python train.py --hidden_size=256 --decay_shape="linear" --train_tokens=736900000
MLP neurons of a small language model. Each row is named by its layer, matrix (down: output weights) and neuron, and shows model dimensions 128-191. Each number is 128 + 24 x the weight over its row's rms, rounded and kept within 0 to 255.
A block is one neuron, or neurons of one layer that tend to fire together. After each block is what it responds to, as a language model described it from the Wikipedia text at the highest values.

L8.down114 [129  99 181  91 118 129 149 115 119 104 124 154 133 125 173  92 108 113 109 149 124 134 120 147 115 118 117 123 130 143 104  85 137 114 131 162 114 120  98 136 129 118 108  84 118 113 160  93 162 122 115 115 118 121 119 136 129 138 163 137 141 102  94 104]
L8.down171 [ 75 127 136 124 163 117  92 126 122 107 135 131  64 127 150  90 113  91 157 118 144 171 165 151 122  95 109 120 125 137 116 147 158 156 135 120 115 150 103 134 112 137 101 114 127 123  99 164 108 129  76 101 133 117 113 136 116 161 136  92 133 137 112 154]
L8.down712 [107 129 160 100 152 117  83 107  93 109 136 117 125 161 127 146 143  99  85 102 133 145 166 108 136 131 121 179 145 103 120 165 131 103 124 124 121 153 132 134  77 146 160 109 115 160 111 154 121 148 124 135 127  93 120 127 118 128 111 144 162 126 148 106]
L8.down912 [ 93 140 128 106 111 121 134 103 123 109  74 105 175 129 122 100 133 122 140 120 136 144 184 138 125 135 115 139 149 137  97 175 146 128 100 111  92 160 108 133 162  77 153 103 104 123 126  72 119 129 104 104 144 121 137 127  94 154 139 131 165 127 139 118]
Description: Evaluative modifier completions

L8.down204 [117 132 139 124 129  99 157 138 129 151 121 150 114 113 103 114 135 125 145 137 142 124 185 150 131 109 125 105 120 101 134  98 127 141 134 101 156 147 144 134  76 114 119 132 102 103 160 120 117 102 112  92 133  93 144 123 152 141 138  87 108 143 116 144]
L8.down285 [167  97  97 110 161 101 118 100 126 128 135 121 128  77 137 130 146 110  97 119  86 110 126 122 159 133 110 162 128 101  99 147 153 148 113 108 138 170 125 126 119 101  90 132  80 113 121 150 170 122 122  79 125 119 108 149 131 137  80  98 123 126 168 120]
L8.down360 [122 120 102 151 146 123 154 133 141 132  98 189 147  96 150  94 115 116 130 162 117 178 135 170 131 155 112 128 127 159  89 184 184 114 143 130 106 125 116 178  99 136 128 129 174 120 147  98 177 120 148 142 101 115 137 117 150 146 131 157 183 136 128 144]
L8.down888 [125 137 184 140 170 121 142 100 112 164 140 152 111  99 120  94 151 131 118  83 118 117 134  84 135 109 149 109 139 118 148 108 119 151 122 129 113 161 176 161 143 133 102 115 123 129 133 119 166 113 101 177  75 126 106 125 152 139 121 116 138 119 146 134]
Description: Units after numbers

L9.down54 [133 129 180 118 170 139 123 152 135 132 162 138 133 125 101 154  82 110 135 122 129 173  91 172 138 121 103 139 145  88 112 120 124 134 122 122 116 108 133 101 123 131 125 143 132 150 133 134  87 116 153 127 132  95 113 112 165 118 162 151 131 117 125 115]
L9.down602 [139 104 136 154  93 114 152 127  93 172  48 122 104 132 112  89 121 142 114 120 131 100 185 165 131 164 162 141 127 152 122 118 136 148 128 113 116 116 150 129 156 116 147 145  69  80 105 147 104 131 153 142 140 132 139 118 105 114 155 127 127 146  93 134]
L9.down743 [112 148 110 141 119 179 166 180 139 117 160 133 142 104 150 122 128 125  96 110 134 120  95 168 152 161 120 109  89 111 110 140 173 102 150 145 110  96 152 143 118 173 130 124 157 126 128 166 134 165 132 122 108 139 134 121 148 141 127  93 163 126 175 153]
L9.down955 [146  97 149 118 149 145 179 125 161 138 151 130 142 107  76  92 148 127 110 115 107 130 151 147 102 131 113 103 133  86  74 124  81 130 126 130 131 133 145 115 107 103  84 135 109 120 111 146  94 127 166 132 125 120 120 124 144 146 101 101  95 170 160 129]
Description: Table row-start pipes

L2.down825 [ 80 109 131 159 119 110 137 153 169 133 139 134 145 139 134 118 110 142  85 127 120 118 156 136 107 101 107  78 146 150 138 132 158 101 117 116 108 137 118 123 129 108 116 126 102  91 128 139 154 115 133  98 125  98 133 112 132 140 101 130 182 143 155 129]
Description: Word-start fragments, section markup

L9.down57 [121 142 148 105 170 117 157 101 115 136 156 146 115  91 107 132 102  84 119  93 153  90 105 110 119 112 130 137 123 124 103 118 140 126 101 132 162  85 116 116 111 153 101 102 130 142 114 180 172 130 100 137 117 135 115  74 126 121  87  80 141 110 127 133]
L9.down157 [134 125 131 127 152  82 122 100 109 130 127 140 155  92 125 144 161 137  82 169 139 122 101 108 111 135 165 160 139 123 102 142 116 117 109 118 145 171 140 124 145 165 129 149 124 102 124 146 100 201 149 138 126 164 167 139  97 175 144 130 128 141 134 149]
L9.down721 [143 124 146 105 123  90 111 154 126 138 116  91 149 149 130 105 162 152 123 107 110 120 106 110 128 112 113 141 105 135 127 129 136 130  78 124 101 155 123 136 139 113 123 129 114 114 131 161 120 138 103 133 107 139 143 119 171 157 111 177  92  98 138  80]
L9.down827 [131 129 134 175 157 176 129 137 128 117 169 116 166 112 124 151  84 174 139 143 148 128 124 132 130 130 123 113 125 126 126  92 117 108  90 126 149 123 139 135 189  96 154  77 101 129 109  64  98  93  95  77 115 132  68 138 162 133 126 115 143 117 128 156]
Description: Separators inside numbers

L8.down54 [147 123 106 151 120 121  63 142 128 121  99 152  95 112 128 107 155  91 118 131 136  94 152 123 126 156  86 104 153 116 121  84 157 166  79 122 128 122 102 129 137 103 126 156 170 124 142 125 125 123  88 149 139 111 128 129 155 143 157 190 143 110  79 103]
L8.down292 [124 133  94 149 142 128 118 118 169 118 156 138 140 146  92 141 155 117 101 146 141 133 139 132 120 140 109  68 112 133  82 130 171 112 102 129  84  97 113 114 116 168 162 125 121 129 141 121 151 126 147  92 137 156 143 141 142 142 156 150 126 160 146 128]
L8.down501 [140 119 144 123 123 123 132  77 142  93 128 109 135 118 144 135 108 125 128 136 164 130 113 134 149 123 131 121 115 116 130 134 148 115 125  80 148 139  98 125 129 150 122 103 117 127 137 165 120 155 133 106 141 132 133 120 117 138 149 141 138 157  99 139]
L8.down507 [115 113 133 166 124 139 152 123 112 103 111 145 191 151 112 171 154  87 138 107 132  81  95 153 132 147 111 126 162 137 143 116 120 109 131 140 153 111 137 145 124  79 118 131 151 170  81 148 130 149 115 120 135 106 127 137 100 166 149 125  86 123 107 178]
Description: Mid-word continuation pieces

L9.down227 [116 141 148 134 123 137 172 166 146 122 128 167 131 118 139  80 133 126 119 140 109  95 153 127 147 111 138 154 130 115  36 121 159 135 131 121 113  98 158 112  96 124 107 160 131 147 140 152 116 118 115 104 111 159 117 102 161 129 131 127 143 123 115  90]
L9.down452 [132 123  86 105  98 137 128  93 129 120  95 148 135  95 144 132 161 128 144 179  80  97 122 166 183 139 143 124  98 120 126 127 149 158 159 100 171 110 150 110 139 119 122 118  98 136 137 169 112 173 102 101 114 186 125 106 146 139 123 163 113 137 141 133]
L9.down524 [132  81 129 150 132 150 140 128 109  96 138 133 117 182 120 151 166 101 108 163 127 123 101 119 143 107 104  96 110 100 139 134  90 121  64 153 161  97 105 103 121 116 150 117 168 125  96 116  86 176 187 131 119  89 108 113 139  88 148 108 172 152 156 156]
L9.down800 [133 106 174 129 135 134  92 150 178 101 169  90 107 160 143 103 132 128 110 143 126 118 101 102  85 131 131 116 127 152 161 111 167 110 131  86 135 162 120 128  96 110 105 168 112 166 153 128 132 144 100 142 139 132 136 100 127 106 164 134 123 107 107  98]
Description: Mid-word continuation pieces

L9.down629 [155 141 121 165 126 112 127 132 142 102 119 181 126 112 150  88 149  89 109 122 110 130 160 125 122 130  77  85 125  69 116 118 143  92 131 141 150 147 195 111 125 107 150 190 127 100 169 136 124 120 132 110 139 140 101 109 129 124 138 130 126 130 137 127]
L9.down755 [125 168 110 136 115  98 110 142 156 139 136 135 110 103 223 101 117  96 127 123 156 104 104 135 106 101 143 121 175 115 150 111 111 139 105 140 151 113 131 121 172 155 118 143 141 128 117 142 150 160 142 142 156 119 140 127 115 132 143 119 135 116 122 183]
L9.down802 [129 131 101 130 132 132 119 120 127 123 110 137  74 138 122 125 153  99 120  99  99 118 109 106 148 104 140 135 107  93 153 103 133 137 143 110  99 127 109 121  84 121 120 111 128 112 137 102 132 136 124 120 122 132 121 123 151 153 163 129 156 113 150 138]
L9.down930 [116 157 118 162  89 132 145 138 139 128 104 118 144  90 128 120 129 106 128 105 133 129 117  75 105 117 119 118 155 123 111 149 129 192 122 112 104 157 120 149 113 139 121 147 154 177 125 128 105 144 122 100 133 154  71 133 103 154 122 146 159  74 160 156]
Description: Verb right after subject

L9.down134 [136 153 162 129 105 132 110 124 135 112 153 108 130 174 159  74 105 165 108  92  79 116  90 156 136 123 153 151 145 102 123  68  95 145 105 107 125 137 143 141 159 181 115 163 158 146 172 136 113 116 150  86  93 140 108 126 122 147 136 100 143 124 140 140]
L9.down695 [143 116 118 115 155 122 166 126 134  77 133 120 131 112 189 161 109 154 144 148 121 104 164 146 106 132 111 131 164 109 102 124  96 126 118 104 136 134 134 141 111 155 140 132 136 108 112 113 133 115 139 119 165 149 161 131 123 130 106 121  95 162 144  97]
L9.down773 [132 126 138 122 123 125 175 158 124 133 127 109 110 109 149 165 126 204 116 146 142 125 121 119 127 118 137 141 118 127 116 116 122 122 148 112 160 142 121 126 126  89 131 114 148 140 129 147 139 138 142 123 101 100 152 124  97 113 167 102 120 125 184  99]
L9.down1006 [142  96 139  95 144 141 159 125 137 104 156 131 148 135 120 102 142 144 125 101 139 150 161 135 158 149  95 138 147 112 161 109 139 124 129 143 129  84  77 140 119 148 123 107 143 144 118 119 115 108 109 125 129  81  93 133 144 138 115 159 115 128 162 143]
Description: Mid-word verb stems

L9.down37 [118  96 115 171 142 126  95 178 159 114 160 106  88 129 131  82 121 113 145 126 141 146 112 146 132 123 145 132 131 134 105 143 124 108 100 138 135 176 143 122  87 114 151 162  82  95 139 134 154 133 104 128 162 148 123 142 130 110 119 113 133 145 145 129]
L9.down121 [155 138 153 146 105 135 133 119 152 144 146 149  74 141 129 111 136 146 133 157 124 133 138  96 109 116 171 151 108 100 130 170 138  98 146 131 102 115 145 124 122 140  99 109 112  97 164 147 164 177 147 155  99 107 120 119 136 183 128 149 139 141 118 130]
L9.down531 [125 102 141 147 203 116 114 109 144 110 104 137 136 145 143 127 167 123 128 150  99 124 127 138 121 139 146 142 130 164 129 165  84 163 123 135 133 160 119 135 134  98 101 146 126 100 136 136 170 121 168 163 136 139 101 156 157 114 108  89 147 154  86 136]
L9.down981 [132  96 108 129 142 118 125 141 110 139 146 121  97 159 122 117 140 169 131 120 140 160 119 147 137 114 113 130 130 122 160 117 111 112 128  94 169 132 143 161 138 154 129 165 142  67 134 167 110 172 147 100 122  72 116 102 105 107  88 125 114 140 108 177]
Description: Split word fragments

L8.down79 [142  67 119 120 134 128 150 127 157 132 148 120 149 112 132 173 140 142 103  87 153 169 113 118 137 109 133  70 113 117 111 130 123 137 151 152 149 128 131 101 101 133 121 129 109 127 117 140 130 173 144 124 153 168 104 110 128 110 110 119  94 138 128 154]
L8.down157 [168 184 125 119 125 130 144  79 140 131 159 122 100 115 138 149 119 125  94  77 164 139  96  79 161 117 122  99 136 139 106  95 129  82 129  87 170 110 152 128  88 171 146 143 114 164 141  94 154 128 110 117 120 116 109 123 152  99 146 100 105 159 117 108]
L8.down259 [ 99 180 153 139 101 167  96 103 112 128 173 118  97 123 167 130 124 145 127 132 119 139 145 101  84  97 115 116 114 139 161 148 112 108 149 113 155 114 143 142 192 151 129 121  91 161 100 137 123 117 141  87 173 127 130 112  98 111 147 143 149 108 138  91]
L8.down451 [132 144 154 140 119 163 117 153 132 171 114 151 126 132 155 114 119 144 101 122 114 150 145 184 155 111 132 128  99 116 125 133 141 136 147 170 140 176 142  95 104 129  70 125 161 119 114 199 150 135 104 148 154  96 147  91 158 187  81 144 140  99  75 135]
Description: Sentence-final periods

L8.down188 [ 96 139 153 154 104 110 130 101 139 149 101 113 113 145 128 146 127 146 114  72 135 103 142  90 145 112 134 111 137 114 133 104 123 144  77 139 117 161 135 172 160 118 116 142  70 144 104 157 122 136  87 140  88 175 158 137 155 108 174 137 134 108 139 127]
L8.down454 [146 143 133 161 160 135 139 133 130 170 143 145 133 138 121 126 110 144  98 118 137  87 111 155 153  88 141  87 130 144 138 147 175 105 129  83 168 159 145 129 130 122 132 114 104 129 120 154 102 137 139 115 151 146 126 144 160 119 162 155 131 127 135 145]
L8.down472 [136 137 104 149 170 130 102 164 123 152 134 158 160 151 106 134 112  82 162 125 164 156 111 117 153 116 105 145 115 115 115 168 140 122 166 130 137 105 126 125 133 137 140 106 107 155 151 146 150  61  95 104 123  81 141 168 139 135  97 128  84 119 117 122]
L8.down944 [137  85 135 157 123 142 160 139 125 147 123 119 119 171 117 134 124 148  73 129 126 100 115 124 155 127 179 130 116 158 137 130 149 146 119 132 112 113 160 130 152 151 158  75 120 161 110 137 132 145 115 131 157 128 165 159 102 142 132 117 105 123 116  94]
Description: Table row starts

L2.down515 [141 122 155 144 120 129 116 132 118 131 117 110 123  79 161 102  91 113 113 146 125 117 134 114 136 122 107 118 138 112 129 103 136 119 132 102 142 135 110 148 105 102 112 128 131 190 128 107 163 107  76 112 113 152 117 147 153 158  96 116  92 139 133 194]
Description: Mid-word fragments, of/de

L9.down22 [130  84 156 113 141 127 150 104  87 133 162  81 173 118 114  77 136  97 151 147 134 152 157 135 116 134 102 146 118 108  87 106 129 120 119 142  94 143 107 112 136 152 144 110  96 153 134  94 125  93 113 123 105 149 143 133 117 144 122 145 181 114 109 110]
L9.down483 [126  94 138 113 207 114 133 136 114 131 127  72 151 157 167 111 104 155 191 133 110 131 136  93 111 141 142 129 121  81 183 110 160 136 111 123 150 130 131 119 140 144 162 124 145  99 153 166  96 110 157  90 128  81 107 122 178 127 145 149 168 142 150 126]
L9.down703 [122 110 137 116 144  77 125 108 124 109 108 128 104 119 120  71 116 106 177 125 109 143 196  96 166 148 123  94 138 114 162 138 121 111 111 108 118 153 109 182 140 140 143 120 140 145 114 126 100 131 181 102 101 131 117 159 118 110 138 136 111 103 100 151]
L9.down835 [153 125 119 119 133  79  90  96 155  87  88 170 167  74 127 155 151 133 127 142 116 143 122 102  91 132 127 144 106 161 144 101 128 105 128 113 125 136  88 142 130 123 147 122 120 165 159 124 110 134 114 132 106 119 133  91 146  95 192 123 142 145 149 132]
Description: Adjective-forming suffix endings

L2.down298 [134 140 120 141 152 114  99 155 116 126  99 166 133 103 115 138 120 114 113 143 143 106 119 109  97 104  99 126 118 108 140  94 105 126 129 121 129 152 170 133 124 159 115 136 125 177  88  74 155  87  81 149 109 129 136 121 112 180 116 135 117 124  74 111]
Description: Mid-word vowel pieces

L2.down821 [125 113 136  75 121 102 103 110 166 108 113 144 139 115 143 119 145 136 109 156 127 134 140 148 117 120 117 101 145 137 127  88  90 121 201 114 170 145 155 106 135 121 101 142 149 129 121 133 155 111 114 104 154  89 135 123 110 185 138 122 121 145 136 132]
Description: Roles, founding, word fragments

L2.down254 [121 175 119 169 120 123  72 126  67  81 126 155 128 106 139 161 141 108 136 132 125 108 146 147 110 139 118  93 115  84 141 117 137 202 109 137 101 137 171 165 126 129 134 163 100 129 113 162 143 130  88 164 118 117 108 169 133 133 117 131 127 110 102 127]
Description: Sentence ends and "ake"

L9.down49 [129 163 130 150 170 127 118 114 141 105  95 159 118  95 104 102 121 143 174 159 145 149 115 145 114 135 125 152 142  71 101 196 111  89 141 118  66 107 137 142 140 141  91 119 161 117 136 129  96 157 120  97 110 138 116 101 124 173 148 105 112 125 140  87]
L9.down139 [162 151 117 144  99 141 121  81 123 115 111 163 167 178 110 133 146 111 176 114 141 131 178 130 127 149 127 129 115 166 153 106  93 160 116 136  88 135 132 123 141 143  77 108 106 154  88 135 152 125 120 140 117 140  89  79 133 153 127 118 131 126  63 174]
L9.down179 [122 156 125 125 157 110 112  99 138 112 112 158 149 168 103 141 126 103 101 122  89  88 145 124 110 120 130 120 155 161 171 137 126 122 103 135 142 107 144 130 163 112 101 164 145 109 106  94 149 138 114 136 124 142 142 149 134 146 164 120 117 127 145 122]
L9.down646 [124  75 105 153 117  92 104 136 126 160 168 112 146 120 171 143 139 129 121 120 154 123 111 112 178 133 103 157 107 123 139 167 112 134 115 124 154 119 123 159 137 171 120 101 136 164 145 143 146 147 129 151 117 123  86 146 113 144 102 124 107 146 174 147]
Description: Mid-word subword fragments

L9.down169 [173 164 148 114 120 104 136 149 151 143 143 137 110 130 128 123 137 162 142 139 121 152 112 102 126 142 132 135 133  95 116 109 135  94 122 149 119 109 126 110 127  94 124 109 123 103 151  89 113 156 152 113 133 119 138 150 104 126 132 118 121 130 133 122]
L9.down199 [126  93 131 101 108 126 135 127 105 121 160 122 109 130 170 123  91 139 141 113 138 156 138 131  95 180 121 109  89 158 152  92 123 132 129 111 143 148 105 119  90 132 124 117  92 116 112 128 173 120 179 108 134 119  74 118 121 134 171 143 128 153 125 117]
L9.down414 [173 171  83  99 134 138 143 119 154 136 130 164 129 145 107 149 150 131 139 152 170 191 112 101 156 150 121 154 121 118 123 105 135 104 166 153 174  88 135 115  96 141 128 146 104 111 117 122 138 112 121 139 116 103  71 132 149 137 144 102 135 124 118 150]
L9.down621 [123 156 144 135 124 137 119 117 122 135 128 135 165 108 103 118 154 121 130  93  93 201 135 124 111 112 123 104 121 106 110 125 110 135 171 121 116 174 140 120 134 148  95 145 172 153  57 123 158 117 147 123 153 142 104 179  83 142  82 129 164 135 107 107]
Description: Sentence-final period

L8.down661 [145 148 104 115 139 120 124 111 163 148  84 131 123 121 134 172 122  98 119 132 130 132 102 144 118 123 177 124  36  97  66 124 105 108 141 122  92 129 121 118 122 137 128  84 127 110 135 172 142 115 109 110  67 106 119 146 135 109 192 146 145 152 178 109]
L8.down737 [127 105 126 125 145 126 137 139 121 129 100 119 122 159 110 150 124 139 103  99 105 176  81 123 136 170 147 159 109 120 150  84 141 130 126 148  98 140 123 165 116 143 127 132 109 126 135 170 136 114 153 109 156 118 134 145 140 134 120 118 135 127 133 103]
L8.down819 [ 95 168 133 118 139 129  90 147 124 131 107 113  90 119 120  98 125 161 143 108 120 134 128  74 126 127 139 143 108 142  97 122 145 116 104 163  86 108 136 141 145 165 118 121 176 114 149 154 102 100 107 160  96 131 159 133 129  94 113 146 111 113 102 130]
L8.down880 [ 98 122 132 116 131 152 147 144  79  77 166 159 166 133 144 145 104 133 131 160 130  78 108 110 150 117  66 129 104  93 110 168 149 156 110 170 121 164 173 153 140 126 136 121 110 104 156 141  98  74 100 134 187 161 140  96 126  98 125 158 143 109 152  62]
Description: Word-final subword completions

L8.down457 [157  68 166 105 105  96 138 117 138 130 128 130 153 151 124 136 154 125 147 114 138 158  86 126 157  71 163 142 117 176 182  77 139 133 127 105 127 155 135 151 156 110 126 141 136 120 166  70 188 140 107 116 111 117 125 133 144 132 127 149  94 129 133 148]
L8.down589 [147 148  87 141 143 142 125 142 118 102 127 140 152  67 106 107 110 156 109 129 121 130 129 134 124 138 153 174 135 159 135 121 138 142 141 152 140  81 117 161 114 143 156 130 134  92  80 136 147 103 114 119 189 145 155  70 139 162 130 145 125 134 152 113]
L8.down696 [121 106 126 112 124  73 110 102 154  90 131 156 114 133 145 113 137 143 156 174 119 135 131 116  77 121 121 135 105 123 152 146 123 158 129 166 130 121 177  96 128 105 146 133 147 102 155 122 149 106 180  88 123 170 129 112 181 119 162 139 127 135  61 137]
L8.down950 [125 169  90 146 115 114 141 151  85 137 133 147 108 132  88 109 103 120 115  76 177 130 123 136 153 114  86 131 100 144 126 140 145 157 123  86  99 136 136 154 115 143 101 110 151 142 120 168 140 102 104 117 182 107 135 110 147 145 130 153 126 116 120 195]
Description: Passive voice setup

L8.down4 [119 108 135 148  95  86 123 154 119 121 120 143 154 108 121 155 145 141 145 137 102 103  85 144 108 148 136 126 144 151 136 166 104 159 160 119 104 111 139 188 135 116 115 114 126 145 115 120  97  98 106 133  86 116 128 107 119  89  97 147 163 114  87 134]
L8.down145 [ 58 143 149 164 109 144 162 171 122 110 140  94 132 137 144 125 120 172 157 110 121 127 124 115 167 148 143 176 122 144 123 156 131  85 127 129  96 152 133 116 132  98 180 117 128 110 170 160 143 132 126 171 150 123 116 110 144 110  83 101 108  84 159 108]
L8.down649 [116 144 148 101 147 166 175  86 119 141 148 139 136 177 118 103 111 140  97 122 115 111 124 148 136  84 128 112 106 137 141 144  91 161 142 130 144 136 114 147 111 124 134 115  97 155 129  97 140 156  84  79 136 138 107 154 165 147 127 168 109 114 138 101]
L8.down989 [118 115 111 145 148 111 152 114 143 151 104  99 121 120 167 140 109 170 145 163 140  81 125 116  69 103 132  97 104 141 109 133 123 147 137 114 103 105 171 130  93 102 125 184  92  88  88 135 128 119 146 146 127 166 143 140 138 154 150 163 223 131 126 137]
Description: Mid-word fragments, table rows

L8.down570 [109 136 145 118 138 136 145 153 118 157 147 117 158 110 141 120  95 152 140 101 108 108 140 101 112 118 141  92 123 171 142 100 159 168 136 138 120 128 116 129 110 131 135 131 144 170 112 160 140 128 140  92  70 188 121 125 116 137 149 132 188 161 162  93]
L8.down578 [140 100  90 126 104 106 177 130 130 131 147 153 113 138 119 101 138 141  77 154 138 106  80 113 153 120 105 125 115 133 163 177 119 143  74 117 131 123 165 104 140 146 127 103 103 134 138 167 166 163 124 137 110 134 105 114  99  99 159 175 108 171 144 121]
L8.down964 [133 109 126 144 109 146 144 124  99 160 116 160 131  88 121 137 138 113 124 114 121 125 117  76 147 142 121 131 113  85 108 113 132 112 139 151 194 154 128 154 134 123 118 114 147 123  82 144 134 183 102  94 127 159 140 125 112 161 116  90 169 133 132 137]
L8.down976 [146  97 136 126 130 132 122 159 120 124 122 141 139 124 150 184 153 144 100 113 149 155 131 127 146 147 164 163 146 116 102 123 105 152 113 134 123 137 158 136 164 119 142 112 114 158 120 147 136 183 140 118  98 155 159 120 124  64 101 157 138 113  99 139]
Description: Word-internal second fragments

L2.down15 [113 176 122 162 153 124 114 106  96 135 131 140 109 114  82 123 123  99 142 109 115 141 120 125 125 156 124 141 131  99 119 114 140 149  96  92 148 116 153 147 103 143 154 130 104 149 110 162 129 134 125 171 120 149 119 108 133 110 117 125 133 145 110 149]
Description: Hyphens and name-initial B

L8.down15 [ 89  70 114 140 126 143 173 145 139 127 143 139 100 134  93 156  74 130 122 125 125 175 100  99 167  85 113 136  96 110 123 121 133 110  98 145  90  73 113  88 138 105 116 153 118 128 169 127 170 144 130 148 119 148 127 147 119 140 109 152 128 158 139 136]
L8.down18 [165 163 118 122 137 154  90 150 127  83 150 147 143 143 132  94 139 111 121 144 123 129 142 146 174 136  95 128 130  98 132 102  73  94 118 112 153 120 105 137 157 105 158 134 116 128 138 171 122 150 136 102 126 135 149 124 169 139 151  91 110  97 162 153]
L8.down106 [161 130 136 116 153 112 122 157 106  73  97 155 149 171  88 125 100 140 132  91 156 136 113 163 110 137 113 121 106  92 136  78 149  64  99 158  90 125  64 147 185 100 103 151 119 151 104 136 179 124 145 133 132  86 132 157 154 108 103 127 130 162 143 136]
L8.down834 [158 159 102 153 125 183 128 145 118 115 140 118 128 127 118 136 134 151 119 123 130 140 117 132 142 150 101 131  99 100 163 142 139 106 129  75 129 139 114  84 136 133 136  98 138 130  97 125 115 132  92 131 129  99 120 117 109  90 137 112 122 163 165  96]
Description: Early word-piece fragments

L2.down968 [122 167 149 148 102 166  81 134 157 180 125 131 144 117 135 131 121 113 116 132 103 167 121 126 114  97 152  59 111 105 117 179 166  99 135 126 113 112 140  67 110 117 122 145  87 146 154 116 207  95 138  54 127 140 149 114 125 127  98 120  92 117  98 141]
Description: Strong and goals, mixed fragments